Weights of a small transformer language model: 23.5M parameters, 266M tokens.
MLP neurons of a small language model. Each row is named by its layer, matrix (up: input weights) and neuron, and shows model dimensions 149-297. Each number is 128 + 24 x the weight over its row's rms, rounded and kept within 0 to 255. Numbers have three digits each.
A block is one neuron, or neurons of one layer that tend to fire together. Before each block is what it responds to, as a language model described it from the Wikipedia text at the highest values.

Description: Introductory-phrase comma
L2.up1661:088107128116098145084156153113113129131104134156127129101137099098118130137154123158130162099087122143138136128094134124130139163136164129110137165125087126113138123127165127148067103077137141149140109144141108136156079132157154125125101119132124149102127145096076126134126095151149120125137156115154105138101117173116141138118086105140136105124102109156142107143071088115130126141159109120108096163115136133125089117125145103103123099133128130121

Description: Mid-word fragments, non-Latin text
L6.up3:144132106148147126091127170098135067151124151141120143127115139133140164182085121165127104164123137156159113134103124092126108139139182149152158094141113139188110137120153090157128190122136163154131174158132102129135136100123116142133151137142136182109130123116128117099133143125125110186106149149137086111173150121120116147120177121107113101133097110151142133146122110161151117104156138130135132113133092107107080123117181150178140132139119134105
L6.up110:086171150143120127113141136135126129150140188129141158118185119139146129125164150161131124138102082182101139141104106119122106139138120104140101157131113123098136155158130101125131109118141114127106123092106114151156114117079082128080120121117129109078105141112169171108133111103150172096138135110113129125047102132147120109130159146115137139116160096124094152111142146129095123123135149120113128097121166178122197118168146151091136165141130127095
L6.up200:130146170116095100103107078138133148145150114106107127118123142114114109151055123170133131105116172102125123166128148133090169126134102133165084153100131118093124140114181097128120111091117224138105169131129147147100125144105123135106129133128128156119126165128118128122110132142123109117102155136120118135138152145130137142136138120114147094116139140106113114159111109159091099097129116136133158149083116152114150135143165143190137130148105117114
L6.up562:141115138118155107081141146127158130146152122123120162142129106149114133158094132137117110142082123127140091141122133120139136134161146103114142132105154113150104146106163116126175110127128164178157169169129113133134118134111091108113127097159142145128131156123139151101156117097111134136094141146161145155137169109116141145127148106130129107137149154162118127141138133157128133119141120130100092102130141091118085069110150086096112151151108129146
L6.up871:121128158143141123122159151134105095138116167151102162121100135147115091090106120099150093144156069125166170112107177134166116160125075112103177126110154141113126127117126117180101054141148131145139148176102151138121145136170117127095098131166155115100117122090129129154128119169127109143156134118116115158077052100160135138131116140085163149126152134109114108115133138141138091159112113130125120187152114134099120182147154125134179154140096158142
L6.up914:127078114131122126114121109149171145128141124143100105084056137113132156152080140168115131130118098117141118052134123115127148105090103096134140146162140128121124092112143083133090140130117137106120148167113157153104040091155113142124079141138096102121136147101167166139091145154156116165129104107138120141135111115122088112146125138103124104114077118145134157130138125140083175141103128080100127112123133118150178162126155131163115148109128120161
L6.up962:125131107139124107134159113100131146130115161142121142132135200083166142130129096101133123125099092096141148112140114105072130144163112146114133149093126145132140118104118124114142139129163137126142139132132118174113121130148121108061109146164134133139165140144076108091149136077130129141099139133121119126139147116138124118147151102122147125146105106153157105095136103125154102142113111157151114099137161101138159104142172081105155177121122103138
L6.up1265:073111133123122096121083132130173155149131149135117079107117129120133101142086148171160104118079143120101154110069148120127169115178100094170082143101123112139131123148141120106126105158137111107082167129118123116121140121117100134201122127153137119127126116129109143124126132156127088136137127142107093083108133102120137149179139118095130157133113159141119152125142089155126116136141121083065138080110108136101153086129129140092119115112095120122

Description: Destination prepositions after verbs
L2.up1329:103098165104136141114157149135091160167123157187128087139121126091168181138158159120164111089099127103128179119143146136067115150181173106120180147154119106106092170096151118132109097103143114092110110129130112115087076091107089109130133147140145136110132153121115125135092114110124070121113125111166098165128124138130137144149135147116111094130144087148115149117169156108156160120130114112124136123123128138106099107131123116124156135096142119081

Description: Foreign-name word pieces
L2.up498:104150145125099135122155108112113189120125134145142119149096124123123204166141123119133137122160063127095137141145104103109167152124127119112131111161102100138105130107146072140147084093133196118050143111179158109083124106150102126126099157141160117093134094099103121127147147101097127141140118136115132124130136120142128122137154113099156084087141114112116176154172107145108113165181125150124194161108129131143131122164093115118140127129095133098

Description: Main verb after subject
L6.up213:114138126075120112111122107108134163082171142109139142113121170099109107109157104168115140132140099140121128143091153073157161133125109134151145153126108138099122109128118109135091113148111144146109140134111133172140146128155108133085122144130134154132144153133112149133123102136146156164125158154140084124117133124136116147133148127139163123046143141118111119133117145168125132131146150091081135110145156132085138121114104060158163124163103130096
L6.up285:150099144072084107134132119140132164118146134123125110135111072148162129170142097188164116143118124165109176082091135136117098134177120139103066121149107134132149148127140110149127077090144154156135116123121144167081165130119097145106115129132093149106128122114142126150145096152097079130155127125156147098108099120152090103144132146104124122141121111121127109088140104131123156127112141145133176117119176118165161103134146109147142116140149125138
L6.up834:093131129097182107142102106159148187109125139143127134146102161137139120149131118102111066148134113120141111110143109133131067142118147133162127125141142137102117152111128113142143102136095158125100140155127117101138118141152153117147105136152136153133083119138142112133131131114138101107096153114163149133119131130129132109124113149143112111136087110151135131116118168132111146117130114123129132110103141137132136103071170137155147129115136125100
L6.up861:107113142137128135115118115116173107124151147095094082114159125095131138129132120163100153144136116155139127124145111138141113166159129178124154116131102123140133082133124091094134064138128142146121133117122122153139172106150153146118120160124146128116170133104107181100151088117152087122154144147159148131085137129105120122089121103160099099095170134141131136082090147135146106123141140109150127143107145166092083116080114127092118141110094176119
L6.up1053:113105147134100161093108104114177146083127138132113150097140142122150181103124129137098108156093129158089183110154091128117121130132107182120120124112139128153126125119128124136128110142127120155164130144085130111119139134128089157068117120116149123120119159116127121142101082158129135131133130131195146123119102155171134126115144106125135150147114160134134103115089123137121143157140138113114143118112147122115159124103135089122180116133084164092
L6.up1180:118128161106116100119143091100185135143145115137130108115124122131134132145173109127118139154061172122082127095097139171122117115139092132164093126138129103139177126119105117130158120177123156145147115147146115130150115132092103157122110099139144153095107121112111111119130104130145115118132136149147189106165084123143116119147156099135123121111116169109112129081121099152162187151147151164147090163123126146113152126118138103127073141121130112103
L6.up1276:130125099117113104133112123130138161110119124118122116103123127122162132158082140071158120087159118163146189126126145155145150179087133124114136103111115139137102150140152080135069094115172127122105127105125161129135134111132140170094116109081145129144130156133121129152159107101131120146119154129139154148091141134118117106139121130170152136096108148139177113082111089088136069114119157118120190138121165132150098172112177153147134095140138137128
L6.up1498:089151122126133114123123136142113126112134097134089173173111126098140151119109143144113152114108146147098128116112122168148064153138084125109085124125133055138161136084133136119119092130111128171076143122115126117159141115113073120093179142103143159097158130119145136142133087156118093108115118114199093126152128107195162158146125107150171136113148093122117114139135096170147095126094160146111152189147115106088127110159136114114138162126090142119

Description: Mid-word verb completions
L4.up174:103116096129094119133147110145128118103194101148166116151124147112145187146177123126157184136092106140131171119172108126162155175104108138110111116108130125109123144138160108108073152123154096151152142122106133128145114104105084156119117151152149124148135165144085151131154149148122128122134097103166118105109129129182099131159106135133087067111124151124089124193111167161156122149146131128129143112131104112125121105112119133142158114078138145113
L4.up360:135154145117106133106111136108112138145134172123103119133112121082190138104109092099135128147087140138153106111126092136167085128126144163127121193115137131137135153136119146126108130133145144140126150094105086140157115133129131127141137156111153129159134141112129127092125085103139147149166151147168111153105142148134111136138139146129148125157135152131098129127067074122136114140177132143133178121101146124077105138108168130123167101088107134120
L4.up373:097128154137124125139165128096093132139164142108137165125107164069137172104111083104147108106090132178105141139142119108153131097111148163132165165095121124115138091123139121131101120113143140097149151098159163139143176102082133149134127150165119133143126117117125137108122102135098119145122075111109168118108146125130101084138106140129119137100145152142097153149133066128117112135151150138102145109109101138094128095144138115149181139104088168100
L4.up379:143103197106143123158165112108134133118127119096110099128095107098170157103184101149133136140146108137135129127100143114129116135181136149108121159128109132120099092110128114139092128134145166116134138118085091178099188126129176129116145138198151156109121146141127137103130123113109156090138112137141176110120084096164091121095108113132119099141156135137114140094135139104159102104152116127134168144108143126141129120105131153132115170141118155122
L4.up845:125128084114123122093115116129129136134132167158139137091096142134139105080136098125132133091125111115092145110138120152166129087151137139133131158154156076124124129119192137165129154162135152106157122133137150127126135153108146157170150147121175154141130131111135162071140107142112142158152140079131164116138124139111118144117115114142176116139128116152136140134134128075150101106127154082116135118121107117103085100112155112149121132120074119131
L4.up1107:148144119127172130150106145136170137171128159130135110143076116087159112115112101141130131123110086144128164138127127136137117142153164148157119117146113097143156149108098090135081117118140106126119160113125138130158140135125158138145138116153142132131126141153128152087108087156103081149123101145150101130079104143143104122147124102086166111135139156162127139138156103119121088091150144136070184113116154143152111140134134147135170114124098158115
L4.up1308:121128100120117171139136146098100160150159160113133166154165155058171102098160109125114119145121119126100133124180145151145084123162140151118126138101154115146137133098139133114115099123154161133146122136147155118117164131129106100133112151157133174147125148107132133092112100113122130084179144124098176148076117164117175104136125120133144121134136127152147159094090119139149094141124100134089166154137110135118083109112131114125160125157110126119
L4.up1419:092121095087145129110103112095121133136162158123109161125135144070143116105136108111172149140115104134114204139155107187156110134135120130143138141083116142148112140134140143123060083107149180149087129153152129093099143159132131141147137154113121146102127135142136136137142116099182132110158071107144146154101113126103134145172094119076187114134106135109135125102130097129141158124165145118110144146164141071087137119110151142138176157133113155134

Description: Mid-word fragments
L2.up213:138109108162128092099121087125154169133119115138128127156150148110139122140122103135161119160152137169124131142132176139158100143079158186118102168110160128092140148106140148128123126094155114155107119116153124109111110095131168152088128136133149128093168130117159148152137104116110149126143126126117162114132126140138097153135131111114148105110113137167132147096087130124128125177143126144135103077142158159087152078093135148154191158143100150102

Description: Sentence-opening adverbial boundary
L6.up4:131093139117123136092187158143189141093124181142126145119130139112179152106119107130096154168106104174143120127120112152098145177102142102138138114095109117147099137156109119150138144126120163133136131108156135178151176145139188142137069126163149111094119144153138124111122130117114099121145129084172129133114112112148156119104122126133130094095105135144130090117096115089160081154134120145135137122110142130133151094092137121134135093100118153055
L6.up185:105097116146118157108115096151187101116102109173106147175139150130138128151142130073091126114067108145130149129148111139105129140138145136180150103098095112129109117092144135175149090150094151134135115112162131146151077128111128145138059131115106109126143147117125125077142175065188101123132147129168113125118102116139108138134117111126123131090130105120166106127103087121125098105145187136124061111165146110110115121122128141102167149162103156133
L6.up328:108071140135135149069147105120191131154162126147147131111141198117138124121149128207158155099077153136140120128147143159149126159105126160132114123103143102104122084107134154109125129146124139138154129137132136139108159083137128113120118092121152143115149140099156128098128127108180091119133101118149136125109104129131129138119099121178171128138135081111132120074124141121172109098155095113092114148190152085153134159113128126132156124153070108148
L6.up602:130121123121142106090148062117123142117103141140091122137119168093123151123119114127133121109084154093153141163150111188128134122091139151151090138118064123147132124103118130171170093127099092100099124111126086144158144122118143134077119133136126150124135105133141147122142150128156111149121089155115115148096135106112108090124190107150120146131156164126131148134147091138166099114136115108114103135138126089098134086093068131122142126143131114100
L6.up996:144113121121088156115147134133121147178129137128134121117132127126168146145145114116107132188080164127067147123070167135131096144118144147152109102100103095131098155131132078164106075119160140132143120136124151127114121157117138120097053115129129109109129157157144119117111117117163111102121150130145134119116084105152111121150120152151130078089140076120102113132124134089141121144110123123127109162156154096138120097112160130124117101152121120115
L6.up1300:123135105098100180124145133104146185168122091158159148152141149098126153108112119080084130134093138116149130117117112117120121167101154120140118113109140120133118119097132131137127121117136092108138126134166066117136125099123162119120110144116153141139142158119099108141120145095145117170134158103151173111129106107135097164108148093135125140114130117139186135134104125120207124093119127156116112071146169138111107163119149101170129143151134131116
L6.up1621:093088102109122159099112090080172126105133154132133139152102170072093156157127114159104163120107111129126146156115124139141088175112143145151121134110118073153112122108165140136095063127143122110116122124102108153134166115135159120119065129120127135118138166104110136134165149088166113133101135140214160132102144128124113126108109111128167121133146072130141104138122121142138097118117125131112120157103105104132143130103141133110167105145129113088
L6.up1745:133146125151100141126163108100161097162141113148159149158148167127117155138125166142133159163071120106162126138081144154108110098133102111123122185150154073150121131088148154126149042153119142127138135095139104117133119106113133128141126128109150120093136118115111139096126165090154119135160146167126138115100082123143092174153125135093124109121108125123157171102146112127111111168145098100108076140149115079129143111143143136106110108108145144102

Description: Be-verb after subject
L4.up29:142113112136107167125132162088130112138126113126130129154147132135145130102097095099167141121129093146152121132137082143117113117130149117144161135092098101161120118112106142158122160146128144138102133133159133177144139093128075100111107144145113110106148177082115148164150153091094093092130122097121102105122094110126146121165149116178132139090115150132148114092140118101165090079140083121085141143132090083093157103129111126088119144146132141110
L4.up455:098132136095142138110115150134130154152166127092130121161124121143118103157136110129147131120144084126119112139135155126146111125121115125157096145115107117108135135154137128161105103109225133149124133128141134100116142111141102120128164089114140117112116148138116138116132124106163115127139116119139081132149155114149115159127142095145123158093161105089131094146153151129096150158125121139116152149136156108117115113132143144114150139128089140135
L4.up723:093112127136121123144135169114130197137115107181132136114141146066150103137134088152128118149089098152138143147162125166110137175151123124160157132125101138121161134102159135146111130124159140146140127110110125130143120155160134120109114119124155144130123150151129127111127086091143087132138113131114095124129125103108116140138131118168174125137111159157192117148117126111096141123096160113124134125105175119112110141137166130142141125178131126097
L4.up853:124086153094149163100111134162184116156143107147101076149115166142119191116117149172137104159152152133120149112134129148110183151126129164121127124166134111103116110111132134153107106157117164142134139137161074134120124138144083122104116152152135117086082148133150143150123109101120065133157135186135112151141140105103152133179144138143141139101103123154119138102131112147155130131136158112108110126124146128071148156112118139150147114125145137131
L4.up1492:155117110081105120135119186134137146122156114143118139124131110132112128142115103124156161131143133159118125114162172095160159124085175142140117104111086124118123115124124091164133155146133110136155125113110144129119127143148098167121157125120128128112100126127106156107149160091107143135126130133156129092093157124118148166117161135166160144136164127131164120094091128146138129123129111119125175165153120139067091117130103106109105105112123119114
L4.up1619:163156131107126143146104164138093115175108133144158097113113197092165131139131140098115115153145121170124160125138128136134121181106137124097089127129100116118149125106133122141089145141147182154124142123131150117119170142109075171127141138176154141151130136117103143115127089097160121113149124142154120128083133124128084147110108155130107142124088077174154139154151096146129082108107118088097171134132147091130054129137153122107194113128115119113
L4.up1670:131109124118134118146135143097180137137109111134160150121111146100123136123150126149147088081149100127116172172117166128125148129124122135109107090084112142097110113109101117119097094123160106152120128133124123159140144103139134134104131148115123114146097139121149161147081091120138060140142105071108116185114088108144132116145143123147145165110119132127140120134082163102159164123147127145128185154164098126084111138129145124110114116119129140107
L4.up1783:153123130129120101100118142143119161133097142136125132139136132159127134145117126159142128072122125153147130133119149133116133198127140126122081127143116140134180170112171117154105162108121138138078122156075052101045100115145106125107137117149117144114100108092146125146137091105149071172140118143150161087145137154125101174126134143142135150127130123141158055115119106159106123125137115119106101144130119120080125099121142106102167132124121133122

Description: Mid-word stem fragments
L6.up214:117147149110118116089116130140137124111122152131160081132112107089099146125145095139078140147137102101137111141110172148124117145073184174131113134120136131122166119114118096125137113125134175104154140165128124170118155137100133159112154154138162109146122102164131127153133128121132168103178105103130159131157160120137119132124128115116122136188117145119136152112140146140123154144131065167140113138119161141092111145086118169107121116114122120131
L6.up258:132129128113140148106134149153114121149143114134138138127120102092148154139122143075156145175095093131095151129125153163117077185112135149078107188099113145119137108133161140133141118067152154164144113116153162157128133127116115180113099093108137166144112101097129142119159119134144089151145121096118159153072129132107107158144137141120123129088107145123152144091118133120162127134162133103135111100149173126114118142104128086171137158163106150141
L6.up391:094117127094162121140152119157139111136164129099167129156161166110115125142122147098113149127143117130143091106134113140132091138147134152164103117127125129137095127143152141111125080130130158110137146146081169135132182110119112123137100104094150107132108135078146133189166157116117126088110143111119112095093144139155088099141093158122129101130135107123115208102122125111153147092168161116121166136136156165121079117145156109122105139121102112095
L6.up612:133073130116122135126129136119166153118139141134159152141126115125132138160142098136102139111117143138114070119161128116158089143135123190105072139163124157119143135112150129164152093119121120116136132127146162148082152111139138104131092179158106170100119154089088124170111093142083115117138112111139171103135101151158115115115104114134125151164110153123153124127130093119111115168124098112151090107098166136109126105099157066136160138147130113143
L6.up910:116068133103118139121168168155131166143157143097127144131150131148127117089119114146117141128132100110145139092084118129140113134110140180115093136118134098141108091150141145139135115150142174146146161134127140137130123113108117144107130142102119143176111143176110122161138135115135055121161151124101124125096136110103136128122108135122121120101143086129153121125156101143131160173142151094131099130116153156138064127120130137121068135131126105137
L6.up1279:150134131117143132164109149143129179161139132110108153147103122086137090119165112162152145122136118124145136116091145112136153132129166114166150119146094107093097144126114142119113100118143115134148149138153081135121152122104115125109110124136128117139115166116085136156154106123156126122138094112127116111097152112111132157124122112095154143117145126163128162117101124140146127096126110141090108136130142166109097153098110110140132103116086121124
L6.up1389:137085112133128157169109120119112157138149142098095104151117118140094156127130104116127100145126092141095148087129116090115127128123166176109123147103134120138148106121138106163120144072169145120118129155094079105156184098114109162105109128162109155126133131129150141143137129160124116103132076124158096155111116146132105110094137137124105108121138158131142159095099094139109131180160121142127098112162149127082097135156153147168119121132149098159
L6.up1566:104168168108121115093133132093157136134116106141128146140141135108128100106115101133140139099128130111096122135095130159122095165081129116138136177143137151101164124127109121113090170111153160122112145142110119170130137094090154121096159119112174140146065143149162130146121088140138116119100108109113121092145127100157144133143132153131124095117158105101109119099119097134145115118140117112122131102132130116142099124120156137102128152133139116148

Description: Pre-verb infinitive "to"
L4.up279:090123100138141111123132143132132126118119128160139136143119187076162106118117131145149103076110122108090173070131141134145175120093145127112139105114107070127095153093103160114133095126113166121131155107123132117117140126112161152118150144133127096112148152105136145127101137139097113136127103165122127092145115125137122122135111172107126154126105132130112132088087119147140121171128097141112136113125130141062092159118140126159153147134110114149
L4.up330:103126139135147116119146130117148109162147106159124120111123138130124147104119177159119116111095123160101199143163135145131129097135136118135139136163099131143147108075125157171115123150117103130171163139160122131111119137122142115164149160104114130140144123153119134131094101105143084136149122129131099133149136116120127121136135046118139144146128125133163147148161164177129103111172153131116132111106102134092142080121124150179139124116134123094
L4.up671:122140133101162115107125091145133094137132131134101133150138135095121156114129137128133118114093145130113132099091125141125104090148118102126118092084166140125122105129131098147139135151114150147133124127130097157131100127107154151172116118104170136081153150106156159100097128138148107124143123119143163124138096080179084131121131145102097071142124160130115178131117147118166103156146123115107132128112123092106101125140119119148162090089107136113
L4.up776:084139152133151101133141120151122124158149129126108121158136121082141160119108121111179091125092125139149173161104134125160095151125115153114109163152081143154134100064123147156098077141119139113070137138185096115139145087100141112122178176131130119150136156130121131121156099127172104140145098099125110132083146110124128100110169132145128160130115148137122173113110148161122138105118131099103130134123119131099110120125103126093153150141135141082
L4.up972:126135142123140092133121151126144133133112151131108108142122173065113121109130114120133150139123165115147155116123108108103112107110137113121176149110115109118145110128132119120111141130115130106135143137159130124130102149116143141081104173162132145130143101119145216124126110122065102131093107127135148140151120111150102088144146104123129102115114110147127143120114161127128117101113112122115135173147150149107122122108117135140151129170141120152
L4.up1109:132129069109173142128111131143107099180125183146115105118118158047127150130157117141142121146076123118122144099112157105116144200135163102173139130140092100106147138133146130155121048117111172113106142148150092121157107090083128130114095148137162116145155149140112147141170092121119122110100095140135126135132179148110083130111152170150115120088099091147104126090121152109179117150117107118129173155168139134090137121119107131123127087079156085156
L4.up1494:050103128128129123121161169116165144111130122155105143128135115139084119103119112100128145131172120140116134110148132129160112146110107141108138160138146127116119126126105125114136160080110144136120143087145118160126090121103173147110122106121153135095111137134117131135167140150120099108144113155113114131109167138163110084153152084182134122141107130126139142157130100129145105173127114113120132094086182119129146147123110156142088110117098119116
L4.up1500:135131113138122112115140161128126102150135162131094127192136146099142116101112161113123110144107086135144168132154136141132109142078163125161128139131134130124144157129145108136123137112116166130133142114132140148149132127114099138083106138149194092147140148135099136104141138130102146148096114157161107106099151129164095124137139120107135159117126110134139146086132158098138057128153118115137155136154155132101093169110083136117136107099117136094

Description: Copula after article subject
L2.up1253:136129129115110149103126153111119103125143146135134126123179095150144098192146117111152109128131114127105123177148146116138149120150097110154114108168120162130177085065135095151092140133120167127152165150098107144142145128113170092136154151080150155103107149101123134161176114104135123176115133116129132098122130113142075102131143112144130137131135152088173143150129114138130134129088123092138158141117136096139127145111144115093130152132087145136